MLP neurons of a small language model. Each row is named by its layer, matrix (gate and up: input weights) and neuron, and shows model dimensions 96-287. Each number is 500 + 25 x the weight over its row's rms, rounded and kept within 0 to 999. Numbers have three digits each. A neuron's up and down rows have the sign that makes its largest values positive.
After each neuron's rows, "fires after" lists the tokens most often just before its 100 highest values on Wikipedia text that the model never trained on; "fires on" lists the tokens most often at its 100 highest values on Wikipedia text that the model never trained on.

L11.gate162:490472509468493516519534524548525494487500528498517441510539491518465531498481502482512521487525486489500459511527500499524439544428512494494522514503494470468498520463509508518517448533481486489501514533519474489473518493478529525480498482528484488520519481521543519486509533470525546516501519525481522480518503545514504500538519506491504510479536520524476505507505464494498499492527502500482516476494527487510556472529490516523485502451502491475488509496510487494526476483489490482478507522496551488517503503492482511478527499505498543500514511474512522513473486477485524423
L11.up162:519469467493499463479533492501474496477503447493501537484527460504518521497519477551500509497490482502501542490468486472478492478475497489418465544530490539465483478501532514519492524530495513504524472477503483509492552499514533541502500534514480479479487474493495506471508501486464519533489493538498485464518508490499482471503481472514462526455476490521521531518543498482495540572511499499440464464548470492486457509515480512508510479474519500472513468479513520486528533524451505518511487467509543472506490459500531513543495510508455522461472513531484507532501546513496542491
fires after: " ", " on", "1", "2", "3", ","
fires on: "–", " ", "201", " on", "-"

L11.gate32:489465468531504504491463481472521514509502509528508510504515527481486488497506471554513485502517452512478519543518483486478512511524467500498481488534515520490485462461496487546508483481522497529489551470482497499536473488432536504534466468514506512491488473478529497511499472503502547463499466516509498498451515498478482464501514461507512521507495477484507504496505507488504542436474519497531435503494510506514532498519530505490501510509546487539500534500536509509496519522492528517523494489540503535495500508457509547495482500465486595478469477512507463498506508533500469504
L11.up32:504473508478487503471503497504460448513514500533486550488453493516498494500496442532523477489544456503502487510575488504502511554529510516501484434506551461532488473510518499487520511457514494519509469504514512479534518539491533521501471526509512475521464457479503502507505551549469469498501481519488461493479501522517521475469480452476504518496476464460514550539520527518517528505429508464509452524525523459471495477482498496487483495444509477539505508491520503466510508508535497521487503500507540517484532504506507515485468483501487510514500487534457497509487514509487488515
fires after: " ", " |", "."
fires on: " ", "1", "ly", "2", "4", ","

L11.gate135:466449457459517539467515497519522487482501503466477490522545468528507485502478456501494506489485472510515506523504532524524457501487476445521491473539532502467501468494492490530544518472499488519489531486489523508554513474509529542465494517494511482517521487524507489490579526466437512477538483478521501457512493506476554460529502528486472506492491472434537487549504531501498479520534497509494534518512549490542481508486480480475507515446550519504470482471481514504490510488533498507505502478512505507474463470533534475528449490535491490506528528495506467490460523487509514529
L11.up135:515484498507481480521492504492520467536497478490453486536473502541482488473492490493486475517499478519541474481541523497536500495544462504545494427496502508473488508456470516471476465500465482534466488521542496553508528449472564521504509509530471507524458464458495474540555514503476486495500481499544525465502443510527515499490481497507502527501474533516518489549512512487520480504537488593511501506486530498484462509526508470488519509503537528475507483478531538482449499499488539478483500479516531505497496471537532513500466504515447492501440437513483482488482497516468528505
fires after: " |", " "
fires on: " |", " ", "8"

L3.gate576:498553488475489500484504463508496518460542518493472523514508452554504476501532499518509458479477498498483505498495481519484494448491558491499519501491528511463509491485510500523495502465494528538477490479507503496505481526535474476554513489534494461495482509515504489486507477466456514557520500499483497519489512514527514489493468478531487521489498486544525542478511520510483485474514506493501473508507524479486502496490535496502503506463519489497524501447494562480494484490467558476500489504496481468498486517482525498506500518492474496502463540500556460498444556494462521509
L3.up576:521488493502475524457505523555465498514531504456505483480468467471474511541530521492505468470528520497498528460465555505512523485525538509510488531517511482493538478508500533496486490493553488516516464534495536518493490505500503459497512506474457453483486510517502517475506530486451520524520516511500529460521534511487501451479511479515477490521490467503511494515491481504463472480533470544540506484555494480507513482508508507533525510491499522482501478489502512495475444514502534482529500486454509456475462521496491487519503502481535456479535517537537498507494531508484486476
fires after: " |", "-", "==", "|", "\n\n"
fires on: " Party", " −", " History", " (+", " +", "ouse"

L4.gate181:552505483481502522493526545519556466485537494484471478532532524535484496454460433475518497531536465483479490489510502512498538475490521497467514480488495461529490517506541534516497516466503516460564440542462524510476528496461477514475501482514493501532498475528530532465505540469554486491533453480499529462486505490507505538497488478464565511477489524493526506502480507501534495488529506517518494534516499476473524463535521506488533500526496489538481455517521455510476483476500474554507495474482528482522490526448554505492504532498522497489505452505503465534519508505476503505
L4.up181:473465495492485492499484443517486489509504532512503506535484475465468501501517471530471553518482545450468492551500490476483493532498490503474496519541483514526501484524471516528469519473519471490450486512536462473521459488519514493529500477510487512491503472481462483474503516515480522479512496481466500459487537518513528535451497521501524483530540475496459509535506496530467532496497469486518509503532512465488523523497432511493479500447499479488474469499523536502506542513501480523502526525518481502523512504517466500502505514485484520449480469508451495483499521502522493491
fires after: " "
fires on: "196", "198", "182", "188", "199", "181"

L3.gate154:422478542472515504489495444508507476463516501490505484469509490507504475490515514516517493487564538512497544503428500515511486521487484473466508526517525479435453496498486473523463457513465486508523507494496464534522500469472457526461528485536509508488485472498532500524495500515512500511575491506491507530492500492488518526527523469533527457494506508508520522513504535509465511470520518543532484500507522460455493474554469538505491445474530507543473507515485487457495517492531541442508492504513503513509500514543544437521491484525487480432497549499482454514523443493495503459
L3.up154:489510502489534549502451499508488501494498509503463485513477536508456536500524463507498478500442443516523468527509507501451506460508490508510503530523497519497481527467495528459562497487531493525484534519513453530461494514553453491531505454496505505501513495518510472511505462482493518424444467484495517520531466506513534452535506513508513544475462482510492456505521470521510498470501493473490567475516506525527487525494524466498460539517469510476511504562505486546492508492536498500485508510505510484509490455510499504486490466492465456532529550492495527503523500476503514481
fires after: "\n", "dale", "'\n", "erves", "\"\n", ")\n"
fires on: " "

L6.gate112:515518536503491494527520502457493495522484499488518510513497490517507479515461517457460476513487495525478539525488525500499522516505464476502480464490507519541530490483511530532527490457442521536479487496493516498497523516495475498485493529548489508500475506492489537476526472517501491532543490462546489524532500550519477501489494468482479501505463510530554480482491507501465502495481499492472492467467497477489510501485488514498476488459513525533468529478431493543500491533502472504527466492491523500505434523485523474536534554512532496491491499476485510503498520533511485494
L6.up112:494531509497510503525517496437500491468466528475474495441544456509456497476517493477539454529466508485517459474494472490473542558487469531484488445507471511461507462460520491463454541515493533479473532469472515465529483483473510559486517511514500495489537519530476495474499529500496507480518504494485500540552522466503479533478476472515457488522507497508502477487468483508489529509506499465512506511528467486488509526534483509497485484526517494503538474447534508497510476467492483501539507523508530552518505498505512496497529466516500533552448513494519480495507485508496496534
fires after: " |", ";"
fires on: " ", " (", "n"

L3.gate242:512498475457497535501535511491524500485490504505494503494531500532494478508530487482496522498499528491515492549498499497520483503520480491465496425531470538502478504461511494497496467532552483522446514521507529486513496494594476451517472482471495495451462532495495531498488528533512486532498510530501522500478477424492508525487501449513523467524511536498474516484545537497507488478492473494461508523486505553531488527491496494535478496462542495494472546459493543488510490482484521484509500483476485490501462528480508507501478529492525449481523484451510558445512433507488498491
L3.up242:548507484515472526521507457494524495490466487450526506466518492538506482485510507452501517488504475523481551493480508486502497431493525496512475490466507485483491516488505512473520462508537526494443484489515456514506505476504456504498502486520486526479463508453464519524476542501457517546446548482514476530511497470494509480483456480498458524532500502542532468507512502499497481519512500527471514474508503471515492497530504523508507510507533533460496496538485489516480499498480475487509461467459512527538534505463511449509538485505517483460537488486513572484490509545497527484
fires after: " (", " \"", "/", "==="
fires on: "in", "O", "t", "id", "ab", "U"

L8.gate677:476538491528525519517466528506548472522519539459487514474498490489507516491543532566519535491521478482530522520527476521517502487491477492527498459484489482492555498492447501453508490510509490551502570526519493509465518462548469477509488482528521489494499551485506490522481565493495451479499521538499539507506522525521521514515476476492520541503497510501502523514511474511518517490501505512535505496500492502503460478516518490529506512467454487489519483528539526497464447504504469478465517515550471501540508477510469506520515506549492508516497493495525498519489515482459482479
L8.up677:495513523483511468492498542483493489520507525476515518497503483526460484535512547547501502487497503503528520517482490484522520482478517476527498457471548474488512505503458533532493446479506473488473525468504494481467509442493468489514482466526490461492488512492509493523514518477499442518490517506441518502479502501492515526508494472512499493511521480502502525472491522514512518464493515534461481495552481511475508499499482535496518477417484474492521450529486498495464470467533457500475555541522447473472490470479450514547467521468488427499500513498494533480489521512508513491
fires after: "4", "3", "2", " J"
fires on: ":", "N", " n", "up"

L9.gate34:503535500546509472480500486494489493534472488492515498579546498490510530465491494530494492523518530495496480481513520502459464494483539446521487549457473486552538541471502505551516485499530505447470515470482515475453487459508518487510498518494473462485522510486487516474493521491557527516489519547509496490490509484539506508514463482496484548480518492552517486487468474540506533536495513509519499506502526471537502516492515492499483527503556508529513492461489521491494465487480516481481522501508483522498473508486455473580460499488465482464530509549499482516503515492488483530
L9.up34:472484524488545529506494538500466461473460504518479460503471457507502495500483497494479503499507531517528514534485536493472501511523521461467492496489525516529486513519493552505480475485448497555522504521476494509520520534507514511501429492492496505490484493505470478512458475476466515489482510522506581486501546488492503496468521508522558493511458520496470475491506499489505553499506512485460495518499495539459483461531505488522490513460480505463484473524481495515501498520481505453486534468524512537513473482478502510509523486471476479473463503509502490515483539522518470522
fires after: " ", "1", "2"
fires on: ",", ".", "1", "2", " |"

L8.gate132:499478494506488485485536526500460478474500509476498515467480440486561475518485545472461495408512522493491473486489489511485494477460532486485523499503483518478493498476496452519544474516488512503517439486524499462509491448524520527532503462477535475505518439478499540493468530496450506491492541498466491496528494495503506419451494493499512482490465528484522483524518510526451531485484524508490478499501518520505484509509542523478499533486481513555485502495489509496510511522517493485537484476510512522509520483501468499506503507474487488505552494474523483513533555537494519514
L8.up132:500526469507494513524488514503502496529511530526478505492517485509460482468457502502503497484514501505457467455523434489525476475467515504500500519533482484478495502510520519492492541502495521535500448493477524505490470518502476500537522504511538510487496480495490509476473549501429480518501537498524527522450499500502497486531486530508482477492508515512491486527513476499483518509494556553532486500493479461457481512499496441549536529497470488470515449508534478537489472471469505516511462455482533518480456490507453483529511513522528517529511487460543506487518510516510503483
fires after: " |", " "
fires on: " ", " |", " +", " —", " −", "0"

L3.gate607:509516534492476507463548499516539527496474497513499493506515512531465491485529492511506486500476455528522515531468488457515453475508472500458508491524464497511496475487496488493497512550496485497415486534455503522515552534528494466532472510495505455480502494519482497504450486495531459530504477479509546479508517518505462500475444499515479492487464494478471514504494477505459512529491488481463516499483539518512457467472493467500486518456458465544512504485522482511539522471511514495466497477452491479483509501461488483511500546502457521490529484466479456505502539457537509466
L3.up607:519501505510495466483517502504485501501531529509495484544531504480519480489535476509509446485509503454514509495520446482527527517476497504466501497505482521498507486522547472518440486507508510538474491515469556399471533492478491518504514536510484491498509537521503498450500522494506534484512512462498519522499479516486498496467487518487497453498510515507500500497493466483545472519451500474499464499496491502538484495440514495537523515489482470505541459497486484483475454467519509503483485498478515519435488444484539487494509516517539495530503521490536496520456529502497522515
fires after: ","
fires on: " and", " &", " or", ".,"

L4.gate486:485504525523447480524491461485522492514473482514518454524511567495498518505468517569510489474507532516466480485522483513554466542512516500531512536511504445516501507518470472512488456490518477493464457491505466521517518508493528531489482453485481505534401547536537489530537518533525566501502500516496516533539526529514489540504446465506516506487435547500474507479535518505493500508541495531455500524492562520465452478484479497495520465478488489489518472427529539460473487494522532477507429481494494475472482522558516479477485511502512500481522521489508533515473481492482524506
L4.up486:502494479467486480465451532505527478538528498496515502496529522527554504531463461503486505494534509486502446521500517517492491486458492548518531478465501554479501524528459513503533507511504510496544509520493487446467474510519485496491523511484527461508551512464499503534484513497527486496475500508506521476494489534507512519504505489513480483522507490498511448476535473458471494483495497487514505453500513525482476516524463537517546466482507535535500487538538447472508504468493549475505469540480490544501452503512509506510466473516493444526504473525529507486510497461451490497
fires after: "4", "2", "1", "6", "7", "3"
fires on: " |", "."

L5.gate356:518478514496541436459484498509472490492549490499533506473457483524493531529518484503537481511533490481522508517562472533501472446470509505462503499552522496551487511462512504485515473522484509547499469490470493559529509485510503512477487512460476461487495510492527508500525507526486481551528495542472506507491507510488484504492488505533490494504497522475470548531487515487495437539479517497493447518506532506474480461513520513507502491502467506478488510476469461490502568516501477471495498513526504505538494500540507484478541483484508542488506502492480471465480477476505460459
L5.up356:477480523515524472488467520464508494511508464506524491531502499492502488546498476494562474522479467519510513508524510511493479466488539460465480497475480464495470551477485506448544557500562478543520504517472479545519529503514472501475510532472480454522478466475534493460528478509461482516511522523490475495508476492501523533518460504502508510515470457461491529463491509562527491457493479517489497483479477473522504492512508515470483522510500496526432480495473497473504523487517516486526474455516540499449506479466494461521535504503510503484499495488509496515527517489525516532
fires after: "\n", ".\n\n", ")\n", ";\n", "199"
fires on: "-", "==", "6"

L3.gate65:543511539511498456517464518528487496478538515468487506483502524513524504500506502469464499459521478462462511502511466480485482482455511462536507517483522508515527509503488504513512488499545472497514476553470533510512511475527442473512497529508462523499499535496502533482458523509529496473519534521476456509460477487494472527547502454512504494497479470504500495492519491480466503525493507516484503469525498476520499470542505478510530481515475540494531508518493545447462556536552488479516496489514494487540490533516527548511463505515515471505520527498541506507484528544536538514
L3.up65:493514473534421504465482508501487488512516478533480477469487482517472440503469517490470533490493491563455451489503493538496492489499497546463512454543481510543512500522488470473523473513495526522461475504497446495529495529487496506521477489471560501491552497472464477503557499498504504491508473525536496511512503479523485455484524538495443520481513513472463495513499496555511488463551541476520482549531515547499498510477478518522525508500506509504533510504509499507509484493489523471534514491540528508480500471528527532478463484529497523480504511497510516504540530485448535487
fires after: " \"", " (", "-", " al"
fires on: "M", "-M", "m", "-m", "v"

L6.gate34:473493511521503482502484473496494475490548507506532525510515466503509498522519504489482536509483497507491508480523467478481518504508527484486525487477519485498460484494486509497492462501498466522494532562520499476534489507493481541494446498476515488508489475538558493471489529506511506484545478514495484502473509541518511492522505508478545509507504500566479467446506516532519526529487513525484552506457481522496497495507520519512464489517510468542508451516538441508477494482454506528501496487508485472473487501489523543464473491506509506503509508491430486517453479479508487473
L6.up34:503514484515488538499524512521434498530499491473487443439482503505503456438518479480487514479493503504492507518517514496481497478501485493480511478555453462510484503467506457501467499522534476450507474449490482509548521487534468453566479486501539501474516507513518493488496471473504511473548508519528504525469559479450499532502524535488539507493511505477504534519501515525480456545489514521551484537485539457523500509513484483483500486486484481506489455521490529455516505536542505514485501502512533526477483503528489485529474493486519512453510567508516500482506511523536444516
fires after: " ", "-", "–", " |", "0"
fires on: "0", " |", " ", ";", "2", "1"

L9.gate236:539488534529498511497534502490488500472532493462509501495517515471501474519480503487456511485480492554512523503512520496512481465469501535488500531485511469531514530484508437512532470518488450517545481495473542499503506484484496505535514516495493517497503497498469511492476521488499484515497501505472494507510512468515505477490537484519520470499518491472505513513515476475487466497519437492482492488474460491444561515516499488501469503515510462528547439503542474525508514493515536484496510494495537491517534521472528518496530511475485536523470505460503471500466508533506530469
L9.up236:525467465466488556540512526509545526482485529487514512516496515499475524514503540508491465508513509455509508526478481448487501483513475496492469487496475488500508521458451486478495488456504500512504536494515500518522442479473466558515503512501463501477514460542567521512515550518487462489497501514498437492517473518469511508502534520515458532476504510472516499497504512515505510521540519523475469499533499461461501530525539513534484486541513500485464484513483498535481510504511516509498499475478551485513487516491508473476491496531535467488498515569482509505488492490546491531
fires after: " |", ":"
fires on: " ", " a", " more"

L6.gate470:492474498459511502497475500499479544518509505491492490493509502507435519502487519499504517544465518501500534501565495479507507515471477503510506492485563530544476455490467482510501454477536528518503531455480501508513516505496489505451547525495471494517469525513548475511542487556551520515523480551498536536484477550501516510503491455479486486519461495537501474476527464542546504495475484479493478471540510493509480534480504526532483500522501507498511482496514509492496486475529471504477515505510465503466503484516491459458478488506539503522534520477528531515487504487496540484
L6.up470:462495479479527466493501517539489478479527511520467484442512470496520540503541544467456447516518529518484516485481512466413479488488510540478505511495490533504528548481481520511505523533490495504502483486526467529544520475526486495520529499483472485483534439496463484457522483525489541497466519518495507512517488516483483483534514478495518492511502471515476513514493523513493460499545516518500490487483488526494504487528474407501523495525494509466496548489469493513481570500467479487516488489500539490492515469466489532492522505477466461521513517502476490526481480491471475496
fires after: "\n", "1", " |", "2", ")\n"
fires on: "-", "–", " ", " |", "|"

L6.gate414:489517499474488503488546512489509515469490495559537489489533522478475477525503483495492504493512521527490474450543462476520494522489512481532458463484487477519534509513482500525489491475431513468460465521471512472536507513514494486519499511497528472498485519470497464505492469473529477481485484517506506493521525462523543502527525470523466539462488522508503497511499501522497492480486505517452493535488506512473498495523497495448534503512530497513534477525500469525542535536493488463436468538477564521484531488497547518495534517479461460519552495484488529488508485427496538512
L6.up414:498530449471477454524518514506523522526507515524494491474485553574514486522544519536488479476509469516457513508470510496517493444510531477503498490483489530499512505503513511439453545528513493508482504528459524512500448511496549538523479476459494495525462509491523525479524492511514506492519476518460489518522481553483503527507464470509496502510504479539483507459530487508501511518526546494489490481545447523470474476523551492497505462472470510507522481507513498479500517512496490488477449482510498495469457493551503454490495496514576484507475463515505462505428485542497484475
fires after: " ", "0", " Operational", "1", "2"
fires on: " |", " at", ";", " the", "0", ":"

L11.gate76:514473451492502489494506505519565524467537516494508491485508536538527448449504551500516500469508475516477530508485564486480520519545499479468454481484498491490535524467484506529531529515509572538468484527480473491494496506460484470500493514517549552476512527503467508499525451459500521540460519488537510493545552495501485484505485478440473468525494508464485538499525465489507487491484488472488488496532466540514498505485496494489500501531495450533484531440483529483518478524503472501488487506460515447495522554514522486483503520458534496523483516493475494541490523502510531485
L11.up76:477468493519496463514521487526536512455491500509535498500515494497521457446558488459534503471532484492465574540497553527491535488508487481437444513500468485480491518475526481510523544491472533508459522531464472489498503534478482471490486485535554530502496524501486502456542506520492499524392508488515489520517548480471482526463495519500492485507493489504473493507478469466488487483479484492501510484482476537520531503459473486496536460493490433482508501484456541478533490501511488489507503498478467466499521551501495568470490520486557464473442466517485486528483490506462508475
fires after: " |", "|", " ", " |\n", " Championships"
fires on: " ", " |", "|"

L6.gate139:530473504484495543510533485519490508470520533486522515504541513517532489499537537526502465550530491471469514543498497521507495474507514483524489488453518493476511501430471516497484510479532523461514509469509486501504498499461486470463465469519499467517498497501493519481490512483534529513459511531503475488504509510490529500501500462465523499500462486521516517497478512525536483520504519520508468513494525515509511503459553525488503508529532481507531467538455502514459520507514546495480498517441449508428531514508529491494483525476489533488476500506466531466470521510520452505
L6.up139:463478546446470509494524508511487503486462522471550481504531546512520496511488512540490452527503484489504517480511510475510513533471463474482513539488487472518479496510464476514400486548534445465468523552484542462495521515489497480504517471523494461487469471485495513480493496462507474497470470508478495484491513523497478522551530515530532497450464499506515477507461517503444491478446515501505474505501510543499526515449494535485503478472477488526496509481500497508543485518486543509507499471500494497507530488525454474510487553491501550518530510460491520500488483473485502488
fires after: ";", " |", " B", " G"
fires on: " ", "ud"

L5.gate362:487477503506495517528519461525464519497512482515488510485507538520498491498465487497511506534517508454526527475528474489467486507496519522531470453461523483509526547510463484496508524479480538462504458470473516460528469466465531519529499514525477478529445489454522474514522486532541544496487499505484512507510480517508492508503523479519468489504475477518477456507508463464504520527531483532488481463478501508443462512527477517505513514528510488489543492467521472510529503507514502510483461513508503528489502564523516521518487510486474524508476515483493477490508487550486517491
L5.up362:534508513467522522531536496502497513517487486485527513495495544505497483501514469505515499494475508464508508494501480476495518528493494494509456517478497485489504499529493487492494505497523491515512522518452478489505490485482504503521496514520503499464486549505502487523507479506524487520496519481484453520502487510487511512505529481500511496515440472508497494478511450452501476558511481498469478493514507466498510447528486517499533515477481476529509530524498467489501496500520513507487478548498545518480480573522484488496477507446479505505489523510488482496527475523490506502
fires after: ")\n", " |", "\n"
fires on: "-", " \"", " |", " of", "\""

L6.gate27:496481509483461515530514504492493531485511509498476544484473475490516515507498519503423506553500502511524462475516520502490535506463528499464504503529515531516474516478543456494485488490491496505497520493500527508518420476506494520483463505522480507526490528507544508496498520522513447509510522558488531456490501484515454487505542519476532459519495500491522515532509519536441555496477464510488512471516487533528476503531532503485529489509518511489512531515541492472466455539497482482494543524485479528538447491513485513447487515503510528542522513504543509506443544496490501531
L6.up27:510509456489520503539518493480557520519473506559545476475470556511481458526500504472484517480500489487504521528513480481535482517524489513503486479455508532475550537501568492503459522518478492526492553507507497527506479426523505523504480530459474499495481498524508527518511499485493543476467534518497530535564486492522468468508494507529472499530489484513525491492513524497489463553499475514534495513498513527490477508497496499539485521513489428472477511474510471458488478503514513496485517462506439465513483467501513502523537555500503483492516498503506491494496454511538475475
fires after: " |", "6", "ür", ";", " Sch"
fires on: " ", "–", " /", "sten", "th"

L2.gate721:511511498516500512458481457489431485488477461524496530485500496511576540514490546493519502493501463503499542494497520493547469498522504463505487530515499502513478505473469470500540465540507549495456547528528477499472485531443521507544472531495513500481461494477504500521516499506507442512495505521482524501521523537497469489536523513454472527487528541466543488480491511478511464512523500482514474521477505468471494544521534496521503479511481474453516497531501502499508502503473553465495502472489503515489454487474536461488499550540525514478510488471497530524459533487531518529
L2.up721:543505525542480505483504483534472476495502472516478496507489508482530499541478524492505479517505454499484519542495493532538473467471504514475463459477544511516514525467462485520491463526483507532481504475522456513501504502465502495527498484530502465482481505491499483517522499518526486452479459545482495489525549554477463507509545482518532542495514495485520466460513510510475462511494526518478491468509514488518549540517504508515482509511469477458525511488489490504488527506458546482461483520532486519477450450491530483481501569518508527495490474512536513509485541487480506503
fires after: " |\n", "\n", "-"
fires on: "-", "|---|---|---|---|\n", "|---|---|---|\n", "|---|---|---|---|---|---|---|\n", "|---|---|---|---|---|\n", " Mir"

L3.gate563:521514495460534500498473462505491479489515522514477533457519499516451496472503459525503514485495452520473518453544470489458493514475497519486525511472522442491496472460482534513494498478499472460527420485546531469481518469503499503544505513497466504471479539477495499494482492482521524510507483452474530533474560477512489524499516498482490498511470470508530503519458549462517505528512524544480524510480520509484513504509439474506534530494518501497490491490504515492501482516530490496461493529445528490508511480523522458533453467468476469495456486521487496496490452491508517532
L3.up563:534484465526464494501454481532508463499492503506511492533492531488538521455515495475517489474539477510485502528461500463480560473486503487500553510500517482546429545490463520512536530516516460422529518487486480499517474469451534514505514501532460522475504502508458488523472504516579512506483474481454506493459490515480528516498503523493510495515482495513509496527458487504536492536547509522502492527529501534532505517512477519474516494487455489462544493510499480499483472519511494476481497495524468477499532469499506508465503518485516486485497486492548487516520516518498503499
fires after: " ", "\n", "'\n", " \"", ".\n\n"
fires on: "D", "9", "6", "24", "8", "5"

L2.gate607:480488514518523544524477515472482475511544514486489469535491536473470493488526477483491509541540515472480512495563473502478513521511513544530530455522530472507517509505502522550463495457481495540512510475504483501494553484523514504562518518497504538486511535502519490476523447465522497558528454467489479504492499505540517537505478507485507496504438490490476465566458519512499511487540517471504525488482504524536514482487525491520499492504517476544457443521498516488476515520506476508554504505547470517500538539525560482542518503527532518499488489511469514527486511489541492494
L2.up607:470511482458467496494479481502486495498501514472482542494526492478504547486539530497497486485453501512510515491457486519524508515501525446503502519510492474534460495464483514483444510506488498517469545494494469536494469498507434510486492486530508489540516501518518530484509526493520479491507538498548487473474495542470460502534513512504498507507526482484503502508525502440484499514507485486500472574530508517500464484512522468479471476462486460502477513481513448491512474498484452515485512532461471492439464482511508523492482542537536436542497559503530552481539504488514578488
fires after: ";", " |", "0", " —;"
fires on: " ", " later", " |"

L11.gate339:553546473468532505512513469483500498491530486519503531488486488533490478523466503523428495511520502485500466503492528500477524530488523531506510503513468509492509517497502489515524522489521498540491497541538471512482536468522505497513496489508486506446484507520516511477565504512488487508520509472499512498473493492511519499477492491476479488491466470545481519487509524484501454496490545505510488542555480458502495519486475465468519498499505476520541490504496491489500521500510496538466521533494506497483503508468474476476510480492549487482557522496508492543501474513529456573
L11.up339:513481517457504460513502476480482526486480523435514538494508449535461556488462420495496511492496511473501517483479556477507517504554450501510528553447430502520492485497459529481495520486512449512455488499475533489493492497512486510483510498523462518466503491533475540503538529505499484547533516480453462519515519502466479508510507525472478483509519509503462478449500496505522497467529518502517513497485548459502496504482508504490509510501473476525510535517503492478480502493467478501468470492483490473506479445487467546510478480462529476531484500528499527501498535509527477516
fires after: " ", " |", "aged", ";"
fires on: " ", " |", "0", "2", "11"

L11.gate583:478493546515480501543520516530511504517522475479516500492549481525514478555493513449504514542472510502498544483523465543437529525536526502519539516457500493548492488520528496497521495506534501498497501450469501499469514496537518517496515483498452502500463430516476487502544463508506497492501485502546508467482477525521501479517530478497482475545478480472474487507531526499476502499541451524496496512476500464514499545535480534521498476506483506486545475512504493481493558521509505512495532479476504486473509474515517513512527474496481520495480512498498507530504508480529495509
L11.up583:482518525499494526508478479485524516529529485527494491507538485516488498484508488462523487503512490469524498522434533530476508520481520494477525427455473492502479479482461506518523489495479498527516481459497480488481497524487480475521522532507448490484492439503510440484506483503508478473511514489495500506504512512513463549504467504485517533507490489474512476469520502526533500485498475512487507525461552497514508536495498493478494481538512429527478488485541486486479508509480525531533469482461452460545538488503485465512485459511519484534493452523484541499470524456511495483
fires after: ".\n\n", "\n", "|", ")\n", "\n\n"
fires on: "==", "-", " |", "|", " Outstanding"

L3.gate361:528508486499461496497551466484496503468532495494545528498483473464487491515441475539475462494444448556543512468487526494525498459473475490473534493481516530495499483493518488507502491521495512521516518528505511470491538491554502520491473512525494497468510486535492489467520493511491553504499485510552515492508485507476488519516486488517524488443515520503466496514481482535500466501531487488503491496503482472485415470496494510508491457437483510489524514508507517480489504500505509514491482452499494521517492480483509526484535497469473492470463512518516486558494534482530515501
L3.up361:509529475492463514517541473478482510507492486507503535505495495515487477499481490520480447524452469495539507483492505473519494461462496479445505519494475496485487488494527501525542485515506501544519528535474513468513496458490504485486462508545488497492519530487493466487529502532519546508518506468510545463505508505517519512491496496506521506482529538484449529537499470496472459524482497458487516497529462522448417465525487477519484509474507482507476482482495486496503505531506534507492490466496508496525503491465491493528536524497519504519505495530476502562503548482541487535
fires after: ","
fires on: " and", ",", " or"